config.yaml
n_layer: 8
d_model: 384
n_head: 3
n_kv_head: 3
head_dim: 128
d_mlp: 1024
vocab_size: 2686
activation: "reglu"
norm: "rmsnorm"
norm_place: "pre"
norm_eps: 1e-05
positions: "rope"
rope_base: 100000.0
rope_fraction: 0.25
qk_norm: true
attn_scale: 0.0884
bias: "none"
tie_embeddings: false
parallel_block: false
init: "orth"
init_std_qkv: 0.0209
init_std_o: 0.00521
init_std_up: 0.0209
init_std_down: 0.00319
optimizer: "muon_variant"
lr: 0.00942
beta1: 0.95
weight_decay: 0.017
lr_head: 0.0096
warmup_steps: 0
schedule: "wsd"
decay_fraction: 0.383
decay_shape: "linear"
final_lr_fraction: 0.1
batch_tokens: 65536
seq_len: 1024
doc_mask: true
train_tokens: 488400000
steps: 7453
dataset: "wikipedia_en"
MLP neurons of a small language model. Each row is named by its layer, matrix (down: output weights) and neuron, and shows model dimensions 0-127. Each number is 500 + 25 x the weight over its row's rms, rounded and kept within 0 to 999. Numbers have three digits each. A neuron's up and down rows have the sign that makes its largest values positive.
A block is one neuron, or neurons of one layer that tend to fire together. Before each block is what it responds to, as a language model described it from the Wikipedia text at the highest values.

Description: Final word-piece completing a multi-token proper name mid-sentence, such as genus, place or person names: Carcharhin-us, Canud-os, Lond-on.
L5.down391:535480545491466542526525530507504493489496512505473501538516483525525480448473490512516505458519513530511492487511534499543505487481498518484505516479509511498476526495538482487504459485466497494489507508515484550517473477464516477476502511507494481447498536497531460516529481462510505487503536501535467500476494506516486545513516468485463524553488467538554472467491522480457553498488
L5.down479:513537538466535540522476546535514513487481518517556503507449505457486523485508547574526515516512498473532516489488457517473519468514507517507515496503524491487504495517548502497517510557506492560515547502488495498487489522515494509536477515500507488501453500463493504492471512529519501450473519514497534486489503480461519506472516526517478527511539503497487505467468514488474488516484
L5.down576:477483505514502506500459534502495504509492485499538553498469533471496543481513537505483453489491509482495500474514470481515466533497527469534568485500523491487515482484483549504514548548491485507510482504521488487493525525479519520560508498504479483518516515512511523466479486476523532502494494483500520453519507475473520502526479517469491542507567489491495551499528482537548537470517
L5.down911:488515534498472505514488515516462470510534506479476516477526472509491536474459493516492507500510472559525509491513489474511504537549524460490468504475538465484500528480502540484475485536512474496517537474476500459508505476452505504516494511451480499471467486523469535476498445482513508523516525505557482484511523509481524510475504514523522520462504492491523477521563511524498481505508

Description: Final word-piece of a multi-token proper name, often a surname in sports or election tables, like Castelnuov-o, Ginsbur-g, Alab-ama.
L3.down486:497459509494535480500480485483485486469473484489515468501491515514433450511513461497481531521514515534496484489522554517525497513505492504565510539498513489511506511483519447514518514512491484509500548519512505481486485551470491513486552536524524495544499507472493503501522543537472461534505458452492491480477484501490511501512543495512496465467580498520475490539492496491498490507552
L3.down855:475483486498503454481525526490486488491478540468507523502487448504487496477504480516488496523443521473519553533486534504531483483467473481558525514473481501517484465454466497489470526534473496495480530490481506481501493493555506482509495465491508494492479501541502486469468516506512473487475512504504480497479499484509526523532476523461478490458504495540466459528520506462490518483514

Description: Hyphen after the Arabic article Al/al in names (Al-Yawar, Al-Hazem, Nour al-Din), plus word-internal pieces of names and hyphenated compounds (Alfredos, semi-finals).
L2.down81:523498482479481504563479516464469538469507469443527528515477492474487471466494514486509458505534485487530521469503515499453495460496489501456507487497501510512492499453515519504495487522490512522541497471460476523538521479546529501452469486526513479531522503480486545504517532477493500548466513466500527483474518520496483537485509501518478471492482477520559480497516545515506501495549
L2.down236:503496458498493538480573467462474491527496513510514474476460537484499501469479489493531545539489491498464500479495488517503550500445481513454494473480536513468549540504520475513484548473507528511492453520517503506530561493481471529516493516508511511469477497528548446493493549476526523524530527500463532502473512498458494493429517514496489537465478499466522498474451500415464509499480
L2.down533:486547545506518488518536531509501522528510466505506499519440490486493537523493488449438450499491494454493489483512522514474508502517540537500474469533495500518524483498509469481505496497512491528508474507472511410479516508547502482492477515482490518461509475496550513493503499458494452512488457492531477506545503504479491497522445515452524511462522542469500545477463496480497529474483
L2.down562:491500468456522496507509497469496472515503500493510510490535461519499465489519499524524485521536489502511490465509477508520512479512526518459523519483512464453557527528500496492465500517505497510520468551485536495494480521486521514472461464551501504469494539540552499475523477496495520501504499502516576539468506477490454486507491493503506555449496475550523481493539515494500508509503
L2.down614:482491473492531517512526468498517584492488490509507478517509480494535553522496475513550495501492492453484491488490530506505500497465514569491523491491481439531521437481513480517507487504533526515496530529517489489519538484524519464454467476454487512469435536476421519514496520495501470516498545493532468499489483509501465513468471505483503502521522490504488454527478442502494495507482
L2.down652:527485489480524482474521502477461490513490495517502511503441502473508492501453482489514475508539526473463460515495488521539505517522484450507538506480524432514509530553491501489507494532530524505510523494449509512517517528476483528522440516473537467478484496491514525507527547508519487500514479475556506510527520507519495487481460516494493466457537441542465497519468534498491531503525
L2.down852:483478530537537507519502522510508498523522540493518489499456529494497480504509523581505487511484519524462508496502547473514505481509489502494466491460488517523443489480499479517454513499471476534502505494506519482493527464478500465498451470506501492477513501507507472540458489487500505496500479469480480516518459528538500458474555474434509529491451520477516468478466504492518478476486
L2.down883:492484503438487476508500502536503453497516470510488477476427565487473464538483528528510469509509492481519509496507522528483545556471468538479483514503490503556509482474512497470507473532460530490523538506507498498533498492522492542503474535530511542517499507506499487470496472504501436501500483482531524518520463525504499528505486501471512522519457514471453514522481501488538454488472

Description: Hyphen after "Al"/"al" in Arabic names (Al-Raed, al-Qaeda), plus word-continuation pieces after a lone initial letter, such as S+ant(a), L+ine.
L3.down329:505528527514484489496501493525436491514474517524519555495450510481540558523516513535443502483507509522478486500504534494456477499502530487554497532521476544526490501489491484485466540488506457492529543523564534503504483500490509509495452494502500499524511540474506519515541521480505493546505476520529473491489516470500495474488531479514457493459504511523502504514496499522485461489529
L3.down672:540427510493500544482484492527507497536485491538505510519506501506495479478534508478488525506510470500470471499478482477518450511547497468523554521481493524496490516518481522522482509518516455484479511476450525494491498534484521513495501500497499494511497518477496490508518509499506559523500492485515526541485490530432497512449549500526528474437496534525506501473519551516508510518507

Description: Commas (sometimes dashes or opening parentheses) closing a complete clause mid-sentence, before a continuation such as and, but, with, which.
L5.down272:509530507486494529511490501515541567548493497444497514522548541518503484507526541496484534538547491469517488486484489515490483523477495556445496496484476475488503467485483531462502501484514450479544528490489481470533511464522474454518486513498491498498520547516535468503460509545476471511531532505486496538531508522521532519455531505502505519458514508500517457500518512486535510528530
L5.down355:495518516470433517523529507460487507506441491458523505454507506517506475500531511520427481484481524521526440484500491545510503492523472502506482482522474460494481520492476519492518526546502476514503471483466482506533506515556464485514515496532500510476490471505497461472496448521504521530487495494498463494519502513550515490554517517451500471517539496505495505491480472487479475479519
L5.down542:516515502479510519499541522507476491505496470527456515508461503477528471511518525502457491528477492511502501498498495484509477533476500469505495462500499467486490482492453481454462534494534503524504507447467519487500555487478508497502505522562510467488513477497503491493494512451533508494451529532457512526513485528468480534478506465485484504562510490480501527461448517469546524473496
L5.down648:500517541488484523497518528464481495504455546503489513536499459436504477533500498466464516470489530463500506484469477466508484500463487511500525525526474446514507513471443511505494471539551502480477475478530542505520541511505505501517516503473463441458493509531467501474429501494467499473492487542549468498501519513497529511493519463496456515510588476475531464487501475516495511473483

Description: The last digit chunk of a multi-token number, just before a unit, percent sign or table bar, e.g. 8|6 mph, 3,9|00 meters, 60.9|9 |.
L5.down110:507479508527503490525527512522462452480491491476507526484513527444517467503506481512477517472496502520469496494493516486515449502488467485474511514502525433451431524497492484471512453524498518518543491518481536506526526500491453512498495532485523488474471515546485504499487512497492511497508505499480489527477506506494509528470517490504474513514510498493546484528477508472492512524481
L5.down224:492510523511537514511441514511508525505491497519533488513473491466517509504513507512496474547427490482513466470465478500544486491500457441503550421521513525513529505480486446503489488502494527513475497504508504511486491523521507493498491504517504525476537530505495471506467522507468491491510482497510503496469491499492503494464547460502460517495468477477551562471534463541440499532527
L5.down867:466474541468516478511452505545499517508510503505468501495466468506520451486497486485475501538469487508532485474509530517526515520531524486546508474443475482545478503478509476503513514513503517516486488504499520491557504537517469475488507484506473464488494494490505491506473512461490509509534521491461541514532487524518489461522471519430534463472519491496496529479480513502482551514528
L5.down978:474485521503532500530496518515494541491486524494499522500484474526505504508536534530530505501472496532519484506501537528534482469531467502533521550496487532517504533492478473487548520520471521469491484516505495500479538512504465510424462531507535518531563497490498494506502503524473497505502474498452545507505497494499486512522579500460515518460493469484490476501488491466486453474523

Description: Word pieces that continue the first element of a multi-part proper name, mostly Arabic, e.g. the hyphen in Al-Hazmi, ed in Mohammed, ul in Abdul.
L5.down66:480555538496528523477471525511502526517502510495501520476495497481486519506510508534490555488472503485488445561536542468493552507535510493512504456546446507536515478489493529494472502480499488458479476558561461537485478534486507523494512461487511490488477501507483491517518519498471464513476479465481495488459483497463467521480501504514505525477470515519529456472477489520491503505490
L5.down453:498521544487463504475485523490470475504438505517507532521491508451524492495503489406512498504530493533524507519496485516489535477492482550493466527503522486516524533454451543525502494506515520495482547496515513475491501517484501482504514510499497543534528487487480450495538498524534512459518478499458475471490494536554514531567471485455520458499463510488490500477473515498487515493469
L5.down513:544509512515519525496524539512513537487525532463540531516460457442491461482486510518502514493507518452492496510459522521488439478497495503491505443541495520473472512472507518512456487502524498496507484492466492510486496509514522517478513500468515508519488499466528500479517525455521464531478534513488508582478505502507514455498518507489531506462506538501489483546477494469484453533462
L5.down921:446511514480516485473471503517515493499451474503517474512475490515501501495529521528492454516508492480453490489526530522501500551460497489490553495516454505493481534515499500436549521580488506542522521479541487475517543543455532487504492505467478464458499474507520530493467544525510509539467489499504484483542516504446500478480500520526508478457505500500516508497563492499498488508469

Description: Digit tokens that begin or sit inside longer numbers with more digits to follow, such as 200 in 200,000, the 0 in 2500, and 17 in 1750.
L5.down72:488481475486489499489465436521441442506487470501459522489498490451500478487519556496507464500444503498522495500523489506519509484533464460535501483432461473492473514490535515513537444504538489512488486471507520530513473491531495515529509550535460482508512520472474507556478491566545504492501468482488473530514506479503512492489505497494528555529504543529546525493478474499533543503516
L5.down359:496501494520518489525495452492478467509489491489508519509512486453509503494479499477504514499467421520506510477473477504500481542499510539505498508501467464501486479511514512517496529526488506532501472491458479485464515531518472492476493473487503507525516470492498494492528482496513509533501488474537498509542507492489518565503530499490541527502513553438478484510533515516504509547502
L5.down733:491475493476517534511426478528495501523475545513484491523479479486493457469552504498521469537505459514547528463481525491488489485479487525524525475509537504513489483451507499477492546573512512490511500497505515489491529542548463546506479465485491511517491447484553528495492468516516525507500518529495510488533457512464513486535484512492469453517496540469451533497493530471486552502478
L5.down886:473530501475510484495490506510498490493475518532479515494514495470498482463461518461502481468527513512503495510463470499500501486478541509474537505549461474474447478495503500503499469485514510500493496523509541522446518493555449509502444480543502528454526471523483447513526491496471543509524551507461468497514548488517521522465498484495483519531469525528487558524496534564497471509499

Description: The final digit piece of a multi-digit number in running text, just before the unit or noun it counts, as in 35,337 registered, 1,591 m, 46.5% shareholding.
L2.down93:483505468470516481480518529486538505487503507576519512556511529489530563483483506518470510434499538544552532527486498484494472521495526506472488532500456512519511475459543501510479479524511522517467506465505530452503498517533511518499528503490487517507527462510541468486508484514480472496537545514492490497543456509498470503428498491464513506491495521507476512505483494483522481524464
L2.down108:488499516480508523493475468493483455438498523513474526494472522451481487455558478545473500502492455530528495493504519472501453511511518512469502500489523456472483495522504454463496514520503495539479473556539504482479505500486484530495502505498494493499573496515500476486517464480521501493499527498469481536532489465473482507478497505481529492514453535498495493519485497481512495534502
L2.down175:494513513501480509491444536549508464492492516484537502460507520520452508458499474546484513465457520467497508533452523444494477557492478521503523477506490525528461484527522495498465500527532467509495514510531525529494490492539485507505505502492496495448486535498488556496515457501520507520473487506473460531500472502511457522491498512506542516467537493493517489490518513473511501495483
L2.down285:510510539523547516526455506495489517479492507489519479544536464465480507475524508464508505515509547488507460523518504490488470488494532456480502486447525457523505520485484476510496509507514533506520465518505583492498486487525459507451505486490519521517474469510514455535507484471504485539521524539530477558502495516514521497516512493497468515514541516471498548481509532465465475529476
L2.down497:503510456499515509482483519500482465494498480506507515466453519466529498484498511552433485462516499521473523486448514482499482495484488475496484537495516473533497530526507480499463489498515495514512523536519538522515513529545556491527502465459490488514511531501511443499502484526546503491491501472501481526490499541504526481512484468485475535522491485509499484528489519458524503516546
L2.down543:459478516510536521504487486530483447514480494547486520536448472505504451531497544530492492507458467499480497479509494533462530524479526478493491525500492484514488515482493472496496465491528536513475500521504527466483526516469465518523521521505447520505519475514490485496523510527517491500551533476457485507537505483475490525503532509494487527487500491485503487505485475466488434549476
L2.down738:494515525476524490512483512497536532530564487505497492494520484525500527489467482553533474523479568525508518505511519478513488464489527484466482508505465466477483461477507464490523485572498473570500493464520465482445546466511499453523483503444500496497504479472478518537508513512499474461504524534502499481467508515511478491480539519476520517498534490493493510501489481495511470498543
L2.down893:495497519531480514482500488453515507502503489485490516545572500474543495491510495506482466486471490462501480483499460543517459494492539545490515475545489518493588483551521499492508509486483499493531486561449528483490460504513493504477492529487471544527531501525492479505542499481501516544564524469549495515522517505457509497526514536520544500477469532489488456484522502522491515513512

Description: Final subword piece of a multi-token proper name, mostly personal names, ending the word before the next name or verb, such as Ot-to, Congd-on, Kapo-or.
L3.down77:519499530512467534469488491466515493449517524532534478515528511461474521569525537537512523501501479517502485519463487500478486495497470491505489509515490457483495479511500531533570486548532486504470505495497498515493535508510496484544489470524505468485500492544526513524481508479548528457519505475481443502515524474468493467518509477522523492510486503475512494505493514499523490534482
L3.down258:521549488493520482497516524506496487512478486509526504524480528560531527515507497490481508520520500481474514527498519478504505504488550497455481520540510484504546551473474507515494521506517506489489534517502528506540540472503506522520524509473507441515527512519514474530474541469540493517450497491514499480515500492490566506482511464487542496519513488453492478486502507520482465498462

Description: Separators or final word pieces closing one entry in lists, tables and infoboxes, before the next name or item, such as "; ", "and ", the "son" of Dickinson.
L2.down11:468461456547511547510516478514503532528483512490492521516451545465544465529509502500518511533492520479509479454510520490525523504537446519468491488503507502517503511496486520523477437489490510473519491516491522504510477464495505503492504528525506511471523484531497473457508428560542489526514502478489563532476489507561509491499496517500470493476472507504484486481512541503495510484479
L2.down127:492484466504503514507531551499528513504487485490455546444536512502472500559501459457512508466464485473512543501490544481520506473541502510501542499498498521520518539465479498505464499476522500506505477503515523499505522501525481500446494448525489542501510510504486516457528463436506519503503503493484499540527497501497533528526531479507520502506510441501510508497531504474488470460495
L2.down314:528487465513501532480460498525488521531478499514464516509501549461492496528513502492524514494513515466492541516487487482502480527496493531521557504480509521499516522523534509491507467487509479472498521533494498540541500458525496475490509471545497498503551535465501486500537477468530489509455513494502469510520524551529510525498487501497476490497532493523520488532507510502518498474476
L2.down349:517496471554515493503504519509531451479452499471493484495540483553531493489512448487494501506451520471484548514514508498508520496480490514485522477504440497532481522482462523510521494493512460489494503500510515530513569531510476481492524457518534458502530516548496484493565498481498488466468483533510472498521527519474489500498501535503481495527511443489526468510512462493506500475501
L2.down366:510510480548504454470530477500531498476482509506491521544477506472517513514500510490500485502488507450468464488556514482492507500487450477508498542505467521514470511459524542513508499531465484444518485508504516468521516459502526529466534471547525529483522519470481511472456540495501486505482506491487456529557517490503451461467512529473462500495510507548493506524490529502503525513513
L2.down582:476536479514497517444496513529505490505499539540533480529459500526533521527544509477487517517487494479464525531531498506479482481516516516523496507498471501505529517487495522510530546454498503473510521493466522517504489512548530527458466491523508482519519485547492482483485475504461539510497496528504478457469532475480514509498480503466468464443483481467512525508529428475524513512494
L2.down723:513485470507548528496459498499499528525440501502491487461487529528500519498555514499501446485480510482441521467511497461539511478484481482507493460524484468498503508500522534496544559479522469467523515486489492486459504505495466526484499462473509473466531531489529500471518514467481545459460491538516492519519516494550490552510503463463507518489504478533484498520505497480530460446495
L2.down737:499512471525463475477443485482510494513457484514456495489506435481516455529514497535542451496480541500525469486481539479524479497506540504556518502453543483529526508517493512489496562512495497487510546541515510511520473514548531498495517495497538449516516496534511515481490491483534487521473555489528515537504504502464475509482442442493467517512496492484480515509482529485530557520494

Description: The indefinite article a/an anywhere in prose, strongest before measurement phrases such as an average density of, an altitude of, a population of.
L2.down291:474482456521502491464455486510522486481499476505474551476514501449522512545480496527531488480472490503507482515528509497494486497430507499495475515520510547479499498533522501443521475480480521450467531509490481461499468509524506512470494520491505518490518500491482473489483452545540504500544522490512454490494474480450505513554514461530493504520478529507489527520491516488480495512458
L2.down525:453500482574517475511492504507528466513498481469480508458487507495514502516490492577494486470475509492486541468501499526513470537481516493489464483496505506548494500473510474542495506498491520488496542521463451526535437511583504478509490510505528448498492523509505501499529508515481468483498493482516509518538503486491481494479543480496504498507479535509496525531502460490485518512463
L2.down544:501474506510512480497492517526538545484505500470533517534559490454462504488530511530556520491436489468467508536447521516509492505522499528504498480520547539536472471548544517534510473535489497445488517445493460477469529498491481483470538480478503486459484473484518542477522477514508480520512529520519508485481486538545511562508532533506522507492508499498517501464491480542507495494508
L2.down628:525495498512535512528490477502526496539467518467541528478486521495489511458449481535522536506494501524515471496460525473479526531515477472487500510532480463512505540503527485456548495539489495499511542479507488466471501544550521519485541477520532486464489523510486480474511495544489490482553499511495501512477496508528500509530540490482551476504493488501481492504493495487473531534474
L2.down755:527503548494527485558446457519500501497483515480471527457494498490529534510495474549468461493543469558475485502490488471532489486519501472527512491503489495486473508483538486491465510482482526501483542520473505496516492520536488498496490520478498506491457495500462505486524507517483519469536499514524492510462488499534498507542474528537498468491501560502521517483509495478476458537503
L2.down918:459477470537509533487481465520495497519483519479486485518472488504489462502516536488539497468521533500488492454498490453492464494481471476489487479503530482525472500501520501504528521488503529473506541469521523505499501508487507461480552478500498537480492504440468505461509487503539493478520511440509474514492536494556491487494507481473487483540497491509489509487517483479524470478496
L2.down946:478455535480506503492514473527530538493489505501524487518503512460444549551519524496504492510469509530492491522507472506491484531481522528501454534473515480523518445497498513455497495500494490537493452522501503498475531474516486533510509541498526488527488539534492510478516512539476502494490535483477523508552480522455497496519524466469484525475508474488495489500456508450495509513489
L2.down982:457471496505502549494492469473534516456452502514460525535513527457511514527540522525508485466512488519510498511446514539508483499505558483522478501513521505506495517494523546492527490493489541474471540524527496501504489583552464490463493501475500482482525525528537471491500444526502511491507478494532462517493516504511476500510529486479506455496462541482501534529464502508480521529452

Description: Commas and "and" joining items in a list, strongest at the last separator before the final item, as in "gender, race, and class", "Copper and Nickel", "fishing, picnicking, hiking".
L5.down325:551457446497502490452485527508521475522494465475499468515522528429476486491514498447556505486533508484498528499537508512508510541551463522534521478492525511512474511508522476520489451470508497486509477524490480504512443473529475525515510450563492520492467511518486514507533490558500494514551496485505481513481510527543452521510471512498452471491495498528470523470484532513495490442501
L5.down393:487504500485471534522521512500496500515534510467570510477501489485545482489505482467472473515474487513500484486508490500532486506502516467504502492497454487542504492530534496483498449492505506529481517485515489516527477508496499514487502475524498502468540540548542559491505522532521478500505546447454467495476504517496498527512513537466524495505480494442494542515494469567535468443526
L5.down675:534507500515489510513525502446491496503536514494459523491516537532486488466507499456514493505468528458529505480497553495528511475512496491476498498519471495499453525461491478474542511495483502492537462520524492476564506466562493531483501479482474513514479503483493512515502488547520513503480503515475483479511515499448498480501454502511538511498520539509533482502487512529504449501457
L5.down834:503483535476505501494535463488519481481510483509488487560516505508517494497521586500496540555495457516500487459500527525496478540461478509492509473498533498490487450473488491483468458518532497507449454523457492514475527500519516496512509480529532498465482529501536486495504497467468545504517528504526474510462496526517504551458463463503477538483491527518490501472498515480510495502494

Description: Tokens such as in, on, at, it completing a longer word (assassin, twin, baron, diplomat, Simon), plus in after resulted.
L2.down26:498504502500510529486470544547494480484480509488543506545531531502491524448511457488517474483501512497501480484489514493502510455521542542476454522475479514509465472551493481472517509483531517500497546518457540496485485498502515482471504513483430543508485528486466489485476528506491469488494513522431485512462498512513465464534563480447514513512537467492544507507503509501480503558470
L2.down78:495552499529502550502489528467485501488463452475508493495480554488521523492483484510536517533507518494485537485484510483488481477555511503533491526536506510529489499502540480504499501462543488513504487526529492505499489426494466506493454455472483480495497508451520511515516486489507546516542517515487504513449516532552523507496506502497492520500535554480487479449494526503537494464515
L2.down611:506493532504493488481517486471483514519499516513502523490441431499473498468536495494508516550541503497520511510513503507485523473519523520481474521505486530460479447534478467484461499491565467519525538496510471494496512507465523534554515506526493496479530467517503513514446552420536500470487486477545499493507506508493509492499474502509491538539510477495504500464516504494479502487472
L2.down629:485488528512451536469492531520491507429477467510546484526502475506476491456532526497518477499512476503536472497531466518476535514496443494554482515484507536502501542539506477472498506509541432492494488500482526533468517534502498484477499530511517487465505506499549461490487506469555460483477549484534528491488509499507522487493507482531507518514533512498554484501495518543501521516503
L2.down640:512502476508509497481524464480556537506526511479491463489509480457474490502474530479492483485495462480549495503504490521441495454515503508494511488497524488459458452513506488516503474527541508463501488460470474530434531530503520497511452521513502508521506490497488495493465456478524539488520495457522470458510536472469492463540507528506504527480514493521523487456521493531511522542506
L2.down978:554570466521523507505491529472501532492476488541465490539447517492483499522470485550515468530524492499505461519465487534469510483479523508521517461559431551494505503461548514520531443497530511475525453523503470481446500468533507497546497497477494520499539528473513491495511469505487496500531489508522466496527492468554477540516503518506444514488515523512508493520494491476551499456500
L2.down985:523508460488519509513468471484455484485467501491510466487489509517494484491522478502502464517528480503504513487458476532489514500494510516546483454528568549482480506526531481518521537504478509475518517528525511530484505507519513506496547523483482495453463477529527513530524448482568537474517502472521465475477511494518532554504551489521469486508485545485493516476484518547459483462451
L2.down994:490532449514499513477488512535510519458458532507524424541524482508460488501537515468449500547527489518505469460471482459516522514501483463488480488469471532491539513538487504483447484544500469491474491517506540506487460504511498487482535502541499470483516483483516461501511550503550504517506503539525504493542490463532505557501466507494494489519511486535534523501530505500485443512484

Description: Punctuation or linking words that close a full clause and open the next one, mostly semicolons and periods, also colons, parentheses, after and until.
L2.down91:463516466494535494523516495451488472503539494480459476509490505535468460471488477501506533528510490551497503540460491465461473500519484591507526445498484494507496464516471484573518480501495477505479497495526477511490500491499472522493520556498523503507514495505460476519575475497473468512542521501526525498530487516529522476489484494525509455535492544514505489452502485519513504548554
L2.down220:524473517496485539500524494527527525498509472502487517488554460544478491517488522508500519515508455497545507493483535524479496502437501514539462486578455467507498464448510511497504545497530491524494508489477532508483519510500479523502524520502521441513525537534471491522514439492499459476542535499454549506528507508529479507516491485499521476487505466509547531469483459517537492465501
L2.down237:504454506458515536505566501500507550450498514521490505507535515523458512522495484524471528558517547508531484493467547473490493503519472487479448535555474508533502504513483488503476545494485480522509527512462483534512515484500481525499503536505514513501510544466479550541526514509487524526494507501493526527505509527512471505505495522495500510514492486504463490543505493507510485520509
L2.down370:494486513513484519520500471528490524518503496499510485518484561528511504529535523522529476491510515465443503496500508536505512502479486511505492493512514498535518486477475495494527540493491496515514496506511450504530490507505479505465469531524498463498524550489503526464504458476481440479488528538512540513475449484519539484486505514538489516501478492506503483491500518458501517474510
L2.down535:472527455450520502511494481457471522480491489507524478531506512497490476576522494503486536516516484442511476458526449480528520490500488512487489501529494460518515493488478481496498506510491489523495536498491447507504473510538488499550500474441502453491528489531488536518499531509543471534532453477548483496514476513500496471456511540500514505492515496465529469502486533440476493497476
L2.down783:497533523495491527467522445474505534424480498530487534555551472514490485488537506486494525498497453484508511504497498487549474477490470544501487496554485509474478503500478502526456518471519455483469511456527505526488457463507477473494468509488481529510495531534498486499534513495488485486472535507485477494519491478495490531471489524473502501491492509495464520514508465468531538479519
L2.down822:472506478457528502501453540515550540491499537542465513489515508472532536520543462519491516515535556513466503480511465469548502513534463503468499502537535487509495525460478485488461492506422498489482530511503490530494489499528504471520495484528489469475505522497527504500480532568542484516490504504504505497511513487525492499494475503523519499499514491455491540496485476479493497461472
L2.down911:531539483531533470491481511477479479475505531489494529553487512493474476489531517478513504490540546491486505508507504494536531508506483480538519478494496500499477488470507490524465538491480489487504497472554491544528520476513534504539474524489547501516525522471515527484504465466481473514479534503542546514512543505515508476518510524523491466476503512519478491522522538515507476490517

Description: Final digit piece of a year or year range used as a modifier before a noun, such as 2023–24 season, 1973 Athletics, 2009 Jakarta.
L3.down26:539568525506478508512517496501463508495511507512464511489504511505479495481475456487538525531483518477521542493486552507503520487536489495508512501505505536472508523515473468474519502500502534505496566496507465474436506446462515542497560507503470480543526523462492512489496504544541461482496488499512459482483493493489497481509539465497465479498497526538475527501512537498500491510505
L3.down688:510505524470516556518464493453503503500523534497464505494503501474505518478479490481544505511484489478514505481497522469479507488503481512511503488524560519495506508521494474503499503473513499483469485481505534480465479508480470471487445490534516463501502486491510501483486503477495458519463516541508518478462488512510509485507478525537500456510525521476473542499502520490534494562519

Description: Leading digit pieces of a year after in or the, such as 199 in 1998 and 200 in 2003, plus age in "at the age of".
L2.down253:524490483479523481510510510512495507515488527508512513489481448462467512483481502479498519462471514499476461499476547492490533460504496491480512498558520470501474502509453505532497529472497505520492483493525507470482451475487494473499490473484458558444495466467517485485449489535500532505508476555502491487480507476494502485530534489531505499478536476458490499447491513493510488499525
L2.down264:557530517498529478497495513474503522518505474469466510529469504541536517525498522489522485538499482510523533546427479535519539516491532512470495492508487496496510521488492494502543496483487491480456517510484461498510494490527505459515494513487496468514496479510498489507513524484453469479499535506514551477501517502477472432534496503511501488494493500517523498428523487488500496515456
L2.down323:477488502458509467522487486504482491492480468472486492523525554484519503491471506483531476523496501508553503539502503464492536511537473482465531479506528527509490487498480435493546506482510496505505494483473500500513486462469507475492522515474488496517508475527527496483533530537506496498519562474489446494449482493484466518517511530517507512499492546516484476500490529467499454468455
L2.down514:520506497478515498494494499470520511515451515499537512515531518510489476496542521455500503446502485517498524508476512522479533489513495499472481500486483534532529497479481492513513478465485475479460480525544458471488483523524501478517459477495493527559518487517537475462529504457542512506528489486515493500487518475478489493478501483481546473500483526483493434495523460528502462534433
L2.down573:506444471485530510502507481464479522463496489479525477506490516502503475508503550512503475522457516511502457533480510473526534499534490480525526490492483486468509521514472474486493515482512492502511494523502518504447514493443521486506475498539488532516488502501521472523495478531490517527506512521524502488517528493510481444488543464490476510516508524513495488494527528483516487521500
L2.down608:490521474511490547496491554524493502496532517488548497487540494526522498521508498490456526514502509495481546507534510563478508497465471492489456491504487477529525480519500540464514511526491476515500466486452488488497499473497486454513525460472491508528485535464507548507523477487495486504519468477495486449534496470540537487469481493464557522512520503498482497518504478485524526494491
L2.down769:518467516504512505474486502513472486460524527484510479525536540523469521479475450500507456530474521497484506490488525511491479507500496483496451499501498512494486492442475506504472496467483495519523521472528465515499411519476509469473466490486483470510514521529498541470521491510529494462480542490504519484478472474507498457528495457502521510459455492487549491513504500476506522504501
L2.down1016:509538479511490486525513514489504540506513491524496483511514539491476466513511471460478497512512500494474513468523508487523471573494518490509523518513541513532522519504520509501520477465475524496520467560488484487487457433516469484500485549499457528543508495509496497486523509541461510502483528501486495489469484492502534507500491445530487483522518525494497516483466474536533496484492

Description: Number words, digits and quantifiers (ten, three, several, many, no, 17,500) directly before the noun they count, as in ten minutes later.
L3.down200:509491539511522502522480527550521492501497512484554528511442491521502419507473504538491492426509492531463488515507515492495509517472480459508465538512504528539515501505509469486477467528485549514495513535540508486507527492559540507497492505512511538467495507499506450482481487509497502516508505474483490456460462500491503506465478463497477531495509483499519492510481517481495437510473
L3.down996:496562506512481505481493514522509517472474521505471519489506541500494519458481487518490508488500466548502488479447535498453475489549474491462502480515534510494493507504521507469480485477497519509477514533528538501501523513526529534510463509462494529513476464502504450511505488466521509491466515496489465531470486481480527500542555482470493525482508546507499505506467484479517480470516

Description: The conjunction "and" (sometimes or, with, a, be) just before the final item of a list, usually a proper name: "Winston Chang, and Garrett", "Squalodon, Kentriodon, and".
L3.down778:497465499479525541493516513509539489506454443491543465451496537484507509514522504469520440509525528496491480473516486543520506482486473481473491491527463459488461483507528483511474509495541524527504483483487495485491461493533511529494507511500488506533490489507546494508504500531499503490490515459489485469525503489530539498516518550487511499503471481506519486522510513501544497493489
L3.down909:470513520517499477505476516524534507516484488508507509505543508535501513490464499521502467481481464475508470518512513505490523456473516482508475500482470502519480461538539479504512514506475485534489503498525450480473491469545471504486504478470527474482497490495502500521520465516487491555490500504491469535495471503499477554495523532504469478513532504459472515528533502474510512521512